MLP neurons of a small language model. Each row is named by its layer, matrix (up: input weights) and neuron, and shows model dimensions 80-271. Each number is 128 + 32 x the weight over its row's rms, rounded and kept within 0 to 255. Numbers have three digits each.
Before each neuron's rows, "fires after" lists the tokens most often just before its 100 highest values on Wikipedia text that the model never trained on. A number after a token or word is its count.

fires after: " " 48, " in" 6, " S" 5
L9.up1174:148120135108120125148178180149183130144191146190162127177123136155148101105096124118111129095192107101088146104079121134198138123106126075124147053144165110138129115136155187168141141156136128149129101083083109131114161097136111162170184070118104127136105092162100175142152000149125171125144184061085181134141084137100088148119142222081105104151058125121138152136142136133201161120134101157099106122108166104150195113114125109136074125071149016157170126116088142131133149117106144157099120184118116137107105050053120164114122174136104150112136111100121074141189126207124136120

fires after: "19" 31, "." 11, "18" 9, "16" 5
L13.up770:104088124153120109052134111098093133107140148171128092142161141156114147156054118088158110105109101142164160106135181216190115167164171127136138179153149146125141134135106127124147170144071147120132118126122172136121133086167152185171167165100094142122162058128106123148127124110139157134116112105106220070102140094114088103149114152084130151089150113180137108141099142125157157120166137154165162139082038107092162168183038091176053131110093125167105119143163116150189118164094150090146122111161126098134147133148169128138124125109123104148152143147054070159114144142100121142

fires after: " " 42, " (" 17, "–" 13, " on" 12, " May" 4
L13.up898:068129078164097160108123150204172112126081164082151140191075067157122151197039102143103062132069111153143151140133144116116156142201151140140147115158107170096100099130034128124062127096103074072128107149135143082165101121137170147135096143035096096106134127131148137090130116116125155153156157105158103139147178133186117108084127133107145057102099161174151100127118119177111098120181108176118200113133127119188136138089131071159170127119086099107028162099061208165150181163122120101085122168152151130060123093121140099129149091093110114083128144123131114057127154130047116139

fires after: " " 45, "6" 16, "," 5, " T" 4
L13.up1509:109124100134086103150085095154152132089114153063184164114047089182130055130161159147123150189147104108110137186105142090138101142163131111126155076085109139163175162128142138176089095127107148132123117134147088181125135086131091116158085134159124119134084137194162143183167140125167091122159140109112152136128156147160126183146078205185136146142084157104189141079146140066144162166163139134082125110119107114085111217116132121147062172127141137158157144153163189197132145134110136082148110129176151169152133103122128130129134128163103129152119093156071108084167056122069135123

fires after: " |" 35, "-" 11, " " 11, "|" 5
L9.up633:072207079137108136101173157160136127097104198141155190071124099129132125058141155112095070156106059162137121122195149065181168094156139139148121173121107163078113182148053149148071185219048131106080098163088144190112150135136051163127133123117146145161135127137107195178173115087105113080151086135125132103133137103147156152162092143132151091135088132142086156148102106129156084149127103133156175174141133156137109127123126079108134144080158172102108130119097078150127156145112142131127204142153128162099093115138080128170105176137146161135118169120138090136141111125080098178

fires after: " " 54, "," 14, " August" 5, " July" 4
L9.up1027:176129098140054160137107169158143109150078122116150175134043161188169156114078157126131111113128115182121099122091162078142135159170115100136099121126115149089093099169113175127069091170114126111179139119139130182154094078138140138137158166145067138097091083171058110097113091124116160152129160137173089136146122095112133152099188201090136131049109153154151186084113110111092074187141083131145116197072165146116160158173094083117140110133112081088154090169098134087132125153130121117131137151160129151125069091092151106120184135095069158159169139125100168090118162130104144094

fires after: " " 51, "–" 9, " |" 8
L13.up549:127115109114109194126137147083134102169112161142144101119116145170108083098070099137157129119136090167119136154159121141170133064183161116124149093131137162165096221185153100179099133143100135121107145131102104135091074133188061147195140122115087134160093097183086168120128089127186120146189120140144110114102091130151094140143131111185093111152132130186150142147161071177151087177120100099102131128123166135077075194136069077110089088142133153180143147147150109174165135153125105133160140180100139057138098138137108128123115110188141118133156113175137097107130095118089131086

fires after: " |" 42, "9" 5, "all" 4
L13.up491:177142159093091155111148156126058121119125177138095142085061146167130151146109127098159125118224141173104097121148137104086132063128180128136165091129119208126101152202179140161097120153102095115158194157146142108156122100140101130148094162182116160114097092127138128138150156119161143125155159120077124113105121098080119108123092114143150101060124097136121155113128096190132071168113112123122194141143100112112097204111051113159073137153134168134097164128125191128164114126136101136171105173114140044067069098132116144148154106146069181093110073144168138156116153093121071162

fires after: " |" 35, ";" 16, "." 12, "-S" 5
L9.up835:108101087168155122111124139150134103081166166112126139127058125116166167218131099165065164096163131203088078105119203103109032071152148154161168114091096125170151150166100101098104131134081194128158118084112098088100158105143068105098116123129122089133166115171043163138094107111122153137107110123127134196080085169167177146092127162100095149106138097094131174105172037148123121117195112104109125152148151148130139093165137094136060135162180133159169099158174140117142119149117103153096142146110125112089105127094198134166102163133130183159154148080089076092157143079109141128

fires after: " " 30, " |" 21
L9.up39:070113157107095181140134086102091140109158156166129150126109152118144160178164120134136083128219055165110214102153123161071167157109118134154172145105097085141129107113172170107123156104119135078176138080203144147128143140147131128127105116144146090130093119115062145115097137125119121136174153149147093150135126140131170184101157148120132108111102096128161169089169137122175154092134153130160126156127109152116081091134124110157079151121092136152092184138100146198146066136077125152152144115119125182104116137125099187081069136115114131130166140116049101107171109112096124192

fires after: " V" 20, " D" 11, " F" 10, " L" 7, " P" 5, " G" 4
L9.up518:041096118148106136107100116141133127120142154149132149137061125147125093123170164053155121127142114124095109136093184063144176130130140157108098117101124144126171127139063128109113098137116150146106138159132094160109177084152144084106150086209140156100186097169152098208125113127156149121131090135091130094152089104177094138129104185147135155114184142175154119045132148117134130133166108125121129161093108139135134112124098112158128095060117115136084095152164162184179131119149062161196156097121136119166116130120095170061128133122123159208109127125121095113163094093132096120

fires after: " " 89
L13.up1198:148128032091140144154170149093144035155118167145153118121145131139094109130144062089107149133104081081131113121123087112162107174172119093153105120151108144134105122129076166127135114115043134176146120128157141126136127115174151143153176075162152115098156115099159121121153118111163180138151159071112186100195172184148126161099111206146116145130121104129123119075110152124150121156135121153093104125173098072117133134131105123112141163068116086112117112252120135126107107132075120080166175144098150121133138153122123178134096135123156108149149113053109090126160147133062161138

fires after: "S" 12, "H" 11, " RA" 11, "-S" 10, "I" 5, " S" 5
L9.up1407:133075099088161127110126144142137099116147161140117102165111186156153066133106149129120164117131113144147103093125098156138083156125143058183145124131167165151117170190106174123181102159083106106061140078151127135126094124139115174138207042090147099134171194178122189134130144182144150073140138097147078135140113102148123185102131148132153145137101121138145182114138132151135130129122147111121139098111100148131166078169129132111125123118112138126140157105096150164133072155083134121124127111083061110169116055089147146170129169130094147093103129120137150129206123135155146102

fires after: " |" 32, " " 25, " the" 6
L9.up530:177149048122132105140141137224127104102127138151085149119139078105104099098119131085057136084132108134150171136164182095124107141134119146144162130131131132095124156152110120102178157157076128112093159144134141175164160096138128170056158095034122191089029083169098161167194113079102146125135121157134157138165145141127102134233153091092143154082171160149174174091146144133153090089120152153134140071190132138138117141157097185143153122102110158109131169210125093168193167110142099111107101202061119206126089110133159130125157164177121098097098122158148147120135145130130106162

fires after: " P" 30, " G" 9, " D" 8, " p" 7, " n" 6
L9.up749:080097136084091213109114146116170170133183079186176147105056135131123070169110141105158107114130111104140178147178152182151073135145194140086112112088105193187116144146186156147150145149171178140089134175115107124135150104150128134117158193158143106091136090095092086126184087123090136061131144123053144151132075159101147140160154161144159096089123063156127092150148105190128098154107093131135102093102100142119106117159118119131142092077120125165123097142140098139119173143126118103167121142206058126125156107143159071104133178075131092212121101056100141198204117122167124076

fires after: " " 31, "20" 7, " of" 7, " Country" 5
L9.up769:084163107099152138144114132208161074154148151128089174132121126160165089111158151166129139188055132163085171132145165150174121130144213112061120168105156181142165191118126133104110166113100129099114169141148081118135127135179139148120144136121144158076192133114109096124140122138072106126140131094110155126129143130170112150117128156124108148115066099094144136110096123094123105106169094127112166125137120147080141132214120196118136118114184064123153150106153062127101178123111127123094090160179110159118132071085123107091070075112107165161097140100118154118128153133150139084

fires after: "20" 18, " (" 18, "19" 14, "18" 6, "F" 5, "." 5
L13.up1916:155158109160143126084122113165117127116084115201144159075123078137129061096114106071151098124119092110135173141158071138116132184156145136104137150096113116090165161179146162115147180209079135111122143144168181129081174174088120166132140159081096179152133038143169178167127098146122128140160127110051122133116146130123132104173132091097158170146128155145100109176079126120116090109128141093127131132109159151141072101168053163123179056105101073182123138137127164104117196106129130152137158121103108110142118121145150144162110099151135147132117114089078118109162122139096135076

fires after: " " 58, " (" 6
L9.up701:137170075121025170093160204103102094178157093190069117142074166150106069103158077149108130107124066113141200093092163148151164082130134141140189164158133110142120085117137167090148105190090137149130143143127098113172147138129140161112158139163120139144133114146140091185152113130169128102095133122131123128124112127098076178130175145100145201126115102074169152170166138088138127109109123156113102101145113147188185139117044138191147096103159100177102114119114180071164162157116171108173158082058130146150119086086131130164118134132060122148169135130080106150154099139150107092

fires after: " the" 33, " in" 16, " of" 10, "|" 6, " " 4
L9.up4:129156119159087134126153144204162080123162157131167142169079117157073152096123078146137116137159086175095066177120100084116146041099146171113112110158114162100127143134072133106095116140139101110146139109140105136147114103136101136122165096134033116104097150150115121141098153204112125106163142163159152056157177195083083097146097151143073110102134108127162113154110126143151109144162136141139158165108094121165094106173140156145150109127145113155110130115065156080148091166114132065157163155063154086134108111121091152086174160131163113166165180111119139155142156115136171128

fires after: " the" 55, " The" 8, "The" 4, " " 4
L13.up715:102145139129090149107163178162189141166128133143055163105099116152065059100110095129106125219122097135196128129148073109125106129141091124186176100102135113089150143168160115092094103129103137145134109144127172136121082069186138119132123143110119154121170086189132129130119130107133130102189131096143142127156122112086161166142121145212179182128102122146101181113167048163124122083195128153154141095097136114091111086130116088040100153134062105119064199063085109161155161153174107141143154143089122176169108121114116151146174093083095105167077162135111110106121150152131115112

fires after: " |" 35, " the" 18, " " 8, " a" 5
L13.up896:112140124136074173133161172087161107111086164139118170152139174085119055121087096147134145117196089152099172184134092162185138142101159078079187147117143121157123149109110122088088157185106147083034098120139125137127134078122108150053133134112136145067117112131051084122184148145126138133115149103135142169125113174103105112124101097173111104135100122144131096128103122153095076104146100121110098162092107149091142131132152136169132118119148125162151176122121086193087130151121097092158149124113127097110141056147083136102085208150119111163179138094151115148143155050055165183

fires after: " the" 67, " The" 10, "The" 4
L13.up1557:112126155114154128104171151194184114136148141129142089157077115153101083143131165154097116127150111112141103146192151145101143094111161090116119151098109146120139111150071145059129089133178138076100119161094138109131104100174183154162149143138114141136080100190122120156164097073099127074167122176079130149148143158087067132127135105149140193079146067115139136091184116085092106115111131143154122133160174196106138178159090104070099141088107113140075197116071033150100135128105098044133095178125129156115114054123115085112143148159159119131168179117092134087091177118159159165

fires after: " " 47, " |" 13, "0" 7, "1" 6
L9.up1234:080149030141138102077107103166154059141145130087097140176095132157125143121098127137101169122141166142080167150122165132120057102185146087155098117085141140088187126163099120162158112104059036063127122173143080155149141082092114136080157142119063166179055111136123126114084149210138106149116093129160191131151113176151138177155182122128174137104079126125145144093155149117104172098104121156148114138145099097108118087124145152192093193142198098103018151153189150110130129193091104130087086133121152103134109141121096093105124099104139165114136132114072135084150107146155152098

fires after: " " 32, "." 13, "," 9, " (" 6, " J" 4
L13.up1372:158156102125126144197097099087156061246172139170166160199114140125080114169189137124131143150168140116080175118085109118155056224173090126168094114111182108148109131164165124178119130122051140073128097194171100152112120113147108160106138139125169139144141143120173145115069129158150185154103120112085178158096079143105137181194140157143113166072038116082136132106133156142128125171140126138087110185067102124102099165106118115111131126149176116162142169186183142079118118136117132169092083089100146119111118105124112142131114138138154150146137134123126161068151137146129096161

fires after: "19" 13, "In" 12, "20" 9, " In" 7, " On" 5, "21" 4
L13.up116:116131143114139139160208114131143119138111177095137172103099199131128135111160157169137077112154102125147128110113123141122111070188107170173128159146196168091161150187081169136098149171123113118101078120140129095137146150137083096121097118107140172144134131146109104117132152166137157057107090143154103119132151108163139147117095132165155119138124122180118170090128134177136099175181054171144085086055156152116065152165092056180092129139153083140090117166157094221123119055135111160158111129150186086079098103127095093118149176079158101157124099178123114035110136104097137099

fires after: " |" 32, "6" 6, " is" 5, "38" 5, "36" 4
L13.up1499:103157174126102086089121071141147140110106132130142165120080104144134080147150141107130104113146156160132139156217143098153135201143104130212095140095077083086126142139091127132112192188166123086107144092112187134089127137102120159125143167090160121158110092136083163143120071131112123111128137175154116166071126105196134114110155167138091100125132124126115159087113128146134093151097092146133098061113055181081120131135100144087105146113152125189134211155143135114069179152100137151152137101149085137115164211167146169065106116137130146211184096160114167096093153164080090123

fires after: " P" 18, " D" 16, " N" 9, " t" 6, " T" 4
L9.up298:112146154091089153135115065129145103107069099119185134123110112144110147160086143102102103173125101097108126111143120201121144120122124111176126145127138173110171170171102127093123063145148131102113116154098068126125157127160138139157111124169143133052173108167085179152113129163168147128119149033102106132127119143192183133171107165154183112132107110120164183079137100120125159141157156089108120176078104122077180095159126109165137152124118117184107135171109138140159121116141130103182100075149120099152086071167083175099205135071168142193123126078195138158115124169120126120

fires after: "|" 37, " |" 7, "R" 7, " Pr" 6, " " 5, " C" 4
L9.up765:133142108126103146140125115143164093102095094145155193123151151118144091081053169095171106126116036177112084098110179162119076097124117070180102084151165178126182208165129068145069099146132122171039093191111161115107114110159032148135133108144120070087113111153147158198133089145075190108127136138108099134127136135142138140073122105141145118185137178124103109132110078173179057182137134094106150124092096161126134148166155127091148114098167118117132129098128089138135128129119060145131187191152095081156090113146115117130157134103127104192130163123168151157189171148079083153

fires after: "B" 26, " B" 19, "M" 8, " M" 4
L9.up1299:094181166119086120187126123152134193169143067201107198178104192156141144143137117174115150133156111140100104106148070138105105094155141089150097108124138050102164130119113095132137127110131171100120131118111120140079151150156099161172220041161126082078149099121104098225136106210141152094148146121154137115041116142099110173115161098122148108118158113117137072113137055158125157106130118108125132145100131140113109152121112161142059116127165107148122115171106138095113161146148115154154146113120114137130148131113135086129136120152115133116133104114124190082173121171101094159

fires after: " |" 24, "ig" 14, " " 11, " Poll" 6, "ry" 5, "as" 5
L13.up955:118164110177122109111154103137099111109078145158116198163087135093179154205162156156100172148148090134172193174157116118099168096072099135153170169181117144136114167167092141084086161163102191111139127113169106096094145099106166138104086181101096105165132125124091173139142163156165113124154168134110191116141134109167153123091124188118167143112103142170133098128095082166140056117122115123098152178123063156122135162150101107077109122154112143166070147097168226128160090141134125121131154147035173127107086191149093195121139108124153106169192166137136110118123094164091162125

fires after: " " 53, "–" 10, "19" 4, "17" 4, "-" 4
L13.up1918:093161041082148125129125174172133099177134170155115197171137141138118118114137161156150126167110120094091127150111135134060130149083093142117120148106106176146163138113088080117059113134140129103150133167136048182121090115132127150129152088156124123105138131111152117093187116106106169130093106070144178084145110110208123184203154186083154093135142145121217081187068064110050143167103074096124157173083125130092124103099120132143162153171076048150148142141108112091136100160159177112158083114122169129102133119130101091160120114116107131086117121136155131071121142148078151171

fires after: " " 60, " (" 13, "–" 11
L13.up1272:095107127134119114123111090129153104166170116100154102114116154143114134101150146134089134133091116123149211156150191210124126119106119110107125138137080088156206114141068106127101091143097126125197080084118072186164122110158134135128162137132124115175126180135127085093115144141143145084141148015124152063127099166182143123144179180091100159141120103163190127134046113104140168175106157127102095127095152191126081131101109182096139159125131075161126117158088093140085071141154124074160188176147126098145086178096086140184124143115157166123106145115146131098104138096094173151

fires after: " in" 23, " the" 17, " of" 10, " T" 5, " P" 4
L9.up41:168114081112061127109093130179138151112075173169123161134128129107128115124108202148120113132196092125190080110114149137130120060106107098112116133113097200174106159140131143135154083167109087120160115146176107124179141107131098146128153094119110079160128118105116138179147118129120081117111089143134165131187184159190092113107118136097101183165099123151117124125120104122150105150139081125150148124135121130096104101165116088208150093045158166171097097129084132180156151034157069104125177116169123120160137066135160185132121072134159140150112134185144106090119065087149128129

fires after: " " 45, " was" 20, " |" 5, " As" 4, "." 4
L9.up1138:137135137147145162061131118065084113196160112207142121082139190170100139158130120166086128125174056125077147151138144146099121143153134143202145165110150090080125100155085099122139090138104131096148088124156131081097178115109166106132123082118118153122121116139140104126141067187121130098123137102127132135052119151158106169161136138153083135122085057089106146089146141185142161153200103193087081162110139135146145085172107125186095138142181094124170188136161183082153152161115127144113121147073160158076085144115096152132124192141128141142202134154081136110151118108082100161

fires after: " |" 80
L13.up996:174134117187109103115172063121104154109082061152148162125011123115200142108135131115115175125145157122100189149151128175118131190150129130150117143141142106154168115163149172064095189131129174128090133117133083095104109111128169142108140190169113129085147140101062122109161099115154142116198128146158147126090099111159179120137114196089122109102059179118115114099143129139099111106148129154042149142122113110070094090164141134086125152139080118170153148132129164098130164134100112146102147134147127073105088154107108105134098163112099186181195102096095184077175188164099116073

fires after: "L" 12, " N" 12, " R" 11, " G" 7, " Mc" 7, " L" 6
L9.up1124:121158138196148169134157065101102093192156097079150115089075133142149095165023120088122117116120118077121125136128142147111089123123155074096113104116097088095141152199102110143075130157125141126139077147158078136138124138130122129179147158152118085096125149108171114126129093143180104082092118177151142136085131130099155147146157100090168162106128194131139124143124083170099191191156103123083148173091106090116163125135105145199111129160140081143119147159147109158155133158185084104177129128101133163098050072095160101098128103148133076158084155103087097100140068076178117178

fires after: "B" 17, " B" 15, " L" 10, " R" 7, " T" 6, "-B" 5
L9.up1393:109095168141107196168104095139173099137164119182137126105082144144205121117138112155154148092116121107060138153146153119095131140118134059132135125086150137161155148163116117149127085124079181024144140132084078149062131138066117144155208077164105102144159106167121123190147094149165131127123147041116173096155116090111144215185149081137152154109063136140142148087134104072099112133148126071099104117146057068076114086154110141135111060127149131154146144206129131152123119103133125174095104172155133149134072117128135132144158148166155156157124159150156087160173132082080104135

fires after: " |" 64, "-H" 6, " and" 4
L13.up1318:113169169089116141062136142115141111169094082147116193129074148124124125163085165141162145105140079155100107140110112109129149112169134075123148117113143201153079181205160145064107097128117158094124149133123131112139184086127142097093117121112123216073095137159154095106157155140162107125187156124077136135116139115145070222176110130151169088070148103152069134117143099168111084157170093141140127143164100133112153204146140144105159102095144122153140134110108121092120129114136096120137125174141177136114032142095102165115167123086143148165115114166149178165157117174097087127

fires after: "," 64, " " 20
L13.up1063:103137142097101168151181150178184096091198151115113167153135123155141120156165117121106088134171163128066107152140184113131094144174132137170068147176182158168139075133125143133114089102105129104159170111141133162128110142156098107122169136182149115165126187113129129118163157078114126141124143116126101155151145149114115197132131149184037108083090172126096106073118147112083145088084022108136129160098087191113113177147128194108115173117186120162148130186165126171094109091114143083146109105131111139154129123119091135137122161061137138124071137157103128131116101089088163165

fires after: " S" 31, "S" 8, " O" 8, " s" 5, " in" 4, "T" 4
L9.up556:129069124118095057128166107139205111157037135116148100138088101139133110162098127097132127152185107078108081109119170110111113089110181101148127069155098175194141148145133168105137124145149136171104151128209111166135117163166127167156141069141116109134142126128149106116148076157124179132137130087056111164156155168157123104189156150172178091119122174097106134152135130153091115170133111114119151130137104130141139137116116097148122157090125126146108167158050154200135113059160181118115112078166133175151140123185067164113125171107189126113109151150176101090171073143056110114

fires after: " R" 14, " L" 14, " B" 9, " J" 7, " H" 6
L9.up1781:090059111085159102127127173093122153143148109088099168151111142115145109133146104175098158140150202108049117153115136196139140142142122092182097079137140150183147162169149164090117103139103126112157114113141080147146155080133125129149096120123137088111178126118114131094137111123127102082177196141126152132094070121156133145097099126106154095136108175176158132098106113159118160149150129190060160073121089126052144119121103100115075129132149112133127118147134127132146123106160179138181112132120090141091144122158159171136166134163162129137151128126088177143178145116099192089

fires after: "," 20, " in" 9, " January" 8, " |" 8, " to" 8, " In" 6
L13.up1220:133154118156116108093109122081169083162100197126120112170128177149106088131071135131107074113104084147124087122125126132174122093151128091122167120102079145152131191160145124121134108108080102079117106152131128166110116131103081181118166059090159097172132124101155130124159127139059149139157188146132083092154139072148186074121126164172112173095137074117139184174161060189119098165144137138142085170067178190057152114162109125093165106118173133107153120163114123153170206050141179130120126128088132149138123123129105164159111122112049141104136074105099166104115139163143070100

fires after: " T" 22, " t" 13, " p" 9, " o" 5, " O" 4
L9.up880:087126098115107199119167090189154130101120121140095170106074140122102119116085198134172106126149102207114159136122132147114130103153136149117130108120118115146079170141132163077118086157074097129082159173128126077135112075123111111143154151160140136092171142151111149141188106114179124092145121080138134091190067201160158180107134068117106086131113126125199117107095044101135118115139147135101170110093159141129118068132118149159084126114164111156124140092145104184155184178169096142077105062107134139122150113153153177158200131072164102157121109137138121112166126068109148105

fires after: " and" 38, "," 21
L9.up1422:119074174161088104136175074148175106086136115176105112160086218095154170164112127109125123151099169159098153158191165057131154103141163089162129136098106167100172139112142103095155103179103114141062144168101107149136155120100145126111171127155091142152117130127125129183157074138164119130158164113096146161141122142143122176148118130176117139065088088158163104063113121146052080154132140156119117116060110103129141191130136160121132138092121118102115191141118116127159082091124099144221156106140080114128148107123108128149132156117059102095134124083118153048099157166090140092

fires after: " |" 41, "10" 4, "3" 4, "4" 4
L13.up69:070144182169135132106099119163108179124124140127107099115094165118135169159153151169156165171203139095190112190124126137130165143156181111118165110122065151164128165171137173151150100128092152098066131102118061138139136085145111148110180139154137112093141152106119094098104091157186094135181150091074110122142195148133128162125160169156106083097142149137154130097093074129139093177090170134120142183178147129137163115144127107110157127106131054100124099104133145149113098115130135144116157159132082114137106125166163175127139095110094134148114112066117139161170157077152100112

fires after: " " 35, " of" 13, " \"" 7
L13.up1349:114164108147149184145134157138144123114133103112108144203072151146154136155129061112115109104079055078121142189149227088162139135171092135121126124116136179103105149131082137129073160188100102126142075187191088206150161065109142127067121118120139151082164117117133103134129130133152125117140129124144112093163101170162145178121146110133081155128128080071145160119093121122146119115195052136136176133095070124099127109117080167115125136067112085165110112115116150209137098134061096172130136138105126096129127068126148093151167074125117110135128146140095162168183068127078110100

fires after: " |" 17, "," 16, ":" 10, " +" 7, " –" 6, " " 5
L9.up1674:163150131183149154085103168095110148163142148134097169093156120222142111177145109137127082132204083142112123137134161144115161151105160121151123112175139100122110107124102109132120094154050109080144153133072144129101161125165134160094072082107099232182104135135101146142187058120058138078112102149073142152148091161123074146136136148118141104152067111068095142113097133157148135164161069159125163109104102134182146095077135120155183129088160078110160196140175141119111208135070122141186137139127144149085112112153128155152148183119088114130091092144127144106170107091063058101

fires after: "," 23, " L" 20, " B" 8, "L" 5, " M" 5, " was" 5
L9.up502:055098146118129141133115127110098117214152120111164130194092189148138131165114172160146110159123138107084130168117154150091036135198087081160146107097090116110127140153134066063131032171116157104150147157177084128099188104126115139146150100080118088104124127129132092151116121155142139150213116134133173150083062205110159113136096146192100098111085098076143148104200120206108142175113137146064131090125134127109154167106128077122144092121137122170111136136151115128150169155110106143227144174065096133113125069127157142122121147105169116139119131141082111124141185112068093100

fires after: "," 26, " the" 13, " as" 12, "20" 6, " |\n" 4
L9.up846:111123147168121107096192142142106072133111144124103114119163117127168165108144170094127018224151109082154146107159142136069124070141160126208130135188117118104109170129127109087085156152157074168089115113214162138117094124114135127135141077166089186104137101121141104132138152142183203129195127132086151137135135103167140120122097211177144085111121157174074152094104088118139078106131106089121138135087097182088164147094135084168123125148103128105112159145155071152110091144116159072135146134160072145156140165146071197132205149151117164097166096111198133114162093116115169129

fires after: " " 52, " in" 7, " (" 5
L9.up145:124137071133101137105094152154135128111109180158181153107119113131151124080079105172090161157144141150146149150101132112093156135129200093180115148129134097145104107139161117157118099172096133085055151133142121086100154151166146144117158171161067126104104131122129147154169103158202148151110103127182091117120088113123067125119184118118114187142083118163164155092077095115140130167161075215163162089105122077214107139165141120169112107139126117086116065101072107103207133147160139119096158081082152180154099131102144139124140145102078091116090148143094169133130108088132141177

fires after: " P" 23, " f" 7, " F" 7, "F" 5, " Pr" 5, " C" 5
L9.up191:085098128092152126111109076136104086141130062161158129101133130116200124112151182204100141145143101106098095145095186148120160134148134136138147135131148119138138170147146154093146126132127121136126145144128118153143135120130127114106137107060115084056163117181130170165111102166164094112150129162160136128113105155177176145094148109109139137100126058112137154131098162203159073139087095133115170150111107171168194106151127140208155151125177088161066176183148176171173143181111158092168137132153095157076110127122113115138201129140115140154124124145093136116153137065142122029

fires after: " " 46, "===" 5, " (" 4
L13.up971:125130068105166140166186138164198106140081173181086129122145176179110107136069080095100102138129139090139148102094186066146137165177081107152172139169104155123190105161062142092133097146109124146139160115137152159140091141095117129132111128188131159118086080191089131161172103138122112122172152150105153139136163106146081129142111195108137158103105122105116150124137142117123105115145080136120099157058141164149113183144094079112109169065094098127118132142062141141144099121155117147116132160116157121158138145081129118153136139116082168129124077090184137166144090132116117114

fires after: "–" 36, "20" 18, "19" 9, " |" 6, "-" 5, " " 5
L13.up1883:070072073171139086108159097154126182150075085147107162121134118117143100163159103102055117192075127123109187086111169154114105158125183161113101167148099160155216092138153143111149075112147117131157141100183147149080193095107128119149175125134086095132123090102135125152130108182130116102089122153092194138102103161120146140152098180097109141099152106153156148181182127129099141141118171107099122141128094099070109175106023146070121116169114161162156221132153176071122168143145055136169110120116156124145113155090119201074169130136161134156173117107105148147091146163109138138

fires after: " the" 42, " The" 9, " to" 4, "The" 4
L13.up34:135158107097132169063161123118158111081097165076133117125112102142080131130080108134122089151145074163142173163168168117131126059103108103164122110182132158095114134138135102140087109139118067097110181089140100150172149102156150131183130075139151193158114116141170052101156135123181101077081182217104094088159179193111158189127059130196091090121140129132120086087073153223109132113138113142151118081091112095116129166146158122147132158085059153103091077138107103159152150149063076041138114149137121163156062086094118074085157167133075099118083129075147122110178156102111145134

fires after: " " 47, " the" 12, " (" 7
L13.up304:159114091152132170096146067152178129071186110137169135107141128124109125129064053072161120112125082194082083124150187151089153044159090194096135089124143133101144145137114080154059216173117073143157188070108071119124158110137052122118077128099130184097062175157080129131127110171134156112107195165149143126119119121164140148111151193119152146117116115118122177125156134095134136121195102157155133111090150197172099122167095117153157113113101093147124148090080103196173127179188156109160168170105143142158093146107068142139169122117099131145164184153153117111167162103137117142

fires after: " |" 48, "-class" 6
L13.up1046:181123150096131166077122093126090109119072082131098229111113180134120139165114132142131104098198177147104135137149190162096122100134175098135182141165128101132114186179155065099148133151096147110128138175100066092150144104088057154102114148146107138109114122123170148093156129139172126110125192114113148099059091105067138118109138162164132154118116120089132102142141108130091110106147174141115163068160117121094106136121040179114111143126125163127112093146102063105094195101152134118137184133087142055090122168107126125056101087123101156146103079155126102090183156108117092179

fires after: " the" 45, " of" 7, " in" 7, " Al" 6, " prop" 5, "-" 4
L13.up1178:158102135144102176132173069141170124108114154142128139081147191134108098131142196178080095162133093149137114137132123136162100111130155127078118119112186120129128165129141125099080093122149137138082091103121145140101114114168114128126198112109076133155143134212117105151146156131080112149167137117120090149120166137167079131145081091199123191153158138158159147148128119108154121128129112134089113133110094160116168140125123100087193091089156138116180110128049088105152213113132084073171131067074135149164141118120131142120136140152130130112094173174132137066064121097113135133

fires after: " S" 16, " P" 11, " T" 9, " p" 7, " s" 6, " f" 6
L9.up1060:127123128110072094169129065173133133104144102140118120160138155133163059161155141133088167149094141109172058116106135109127123113191137067162139104112158182117082068175154207137162131115088159108113146129105125114163091106166144147095153142100140124113169158205127101133160053193167117138151137072000169178189099128149172149156132144133154146096128173072125163116141079170079089140132155111072160118095117135147129086200149111151116120132160157101123107125148079137151170159172110113140133150169144166153089134133114143180154133077111143142127111150164179059164123104114146131

fires after: " the" 24, " The" 20, "The" 4, "ES" 4
L9.up368:142162190056121130123163146165129126141120119153112054155119112080094073180111166155146162165131099132156095138111077168136051080092119104113158123128097171094119168132141128129127146148121111113119156095159156192151077123122149177146124126115133111207083074133110161145185173132179141099078133132108128172154187112166125113104149114130074164108104081110109121098114100149110110139155133108111144106095178158101131137169144074115063113123168131165124122156115138104129148084093087055210136123115138137141117167123149121086110165115094111151154132147161166117138086114071152103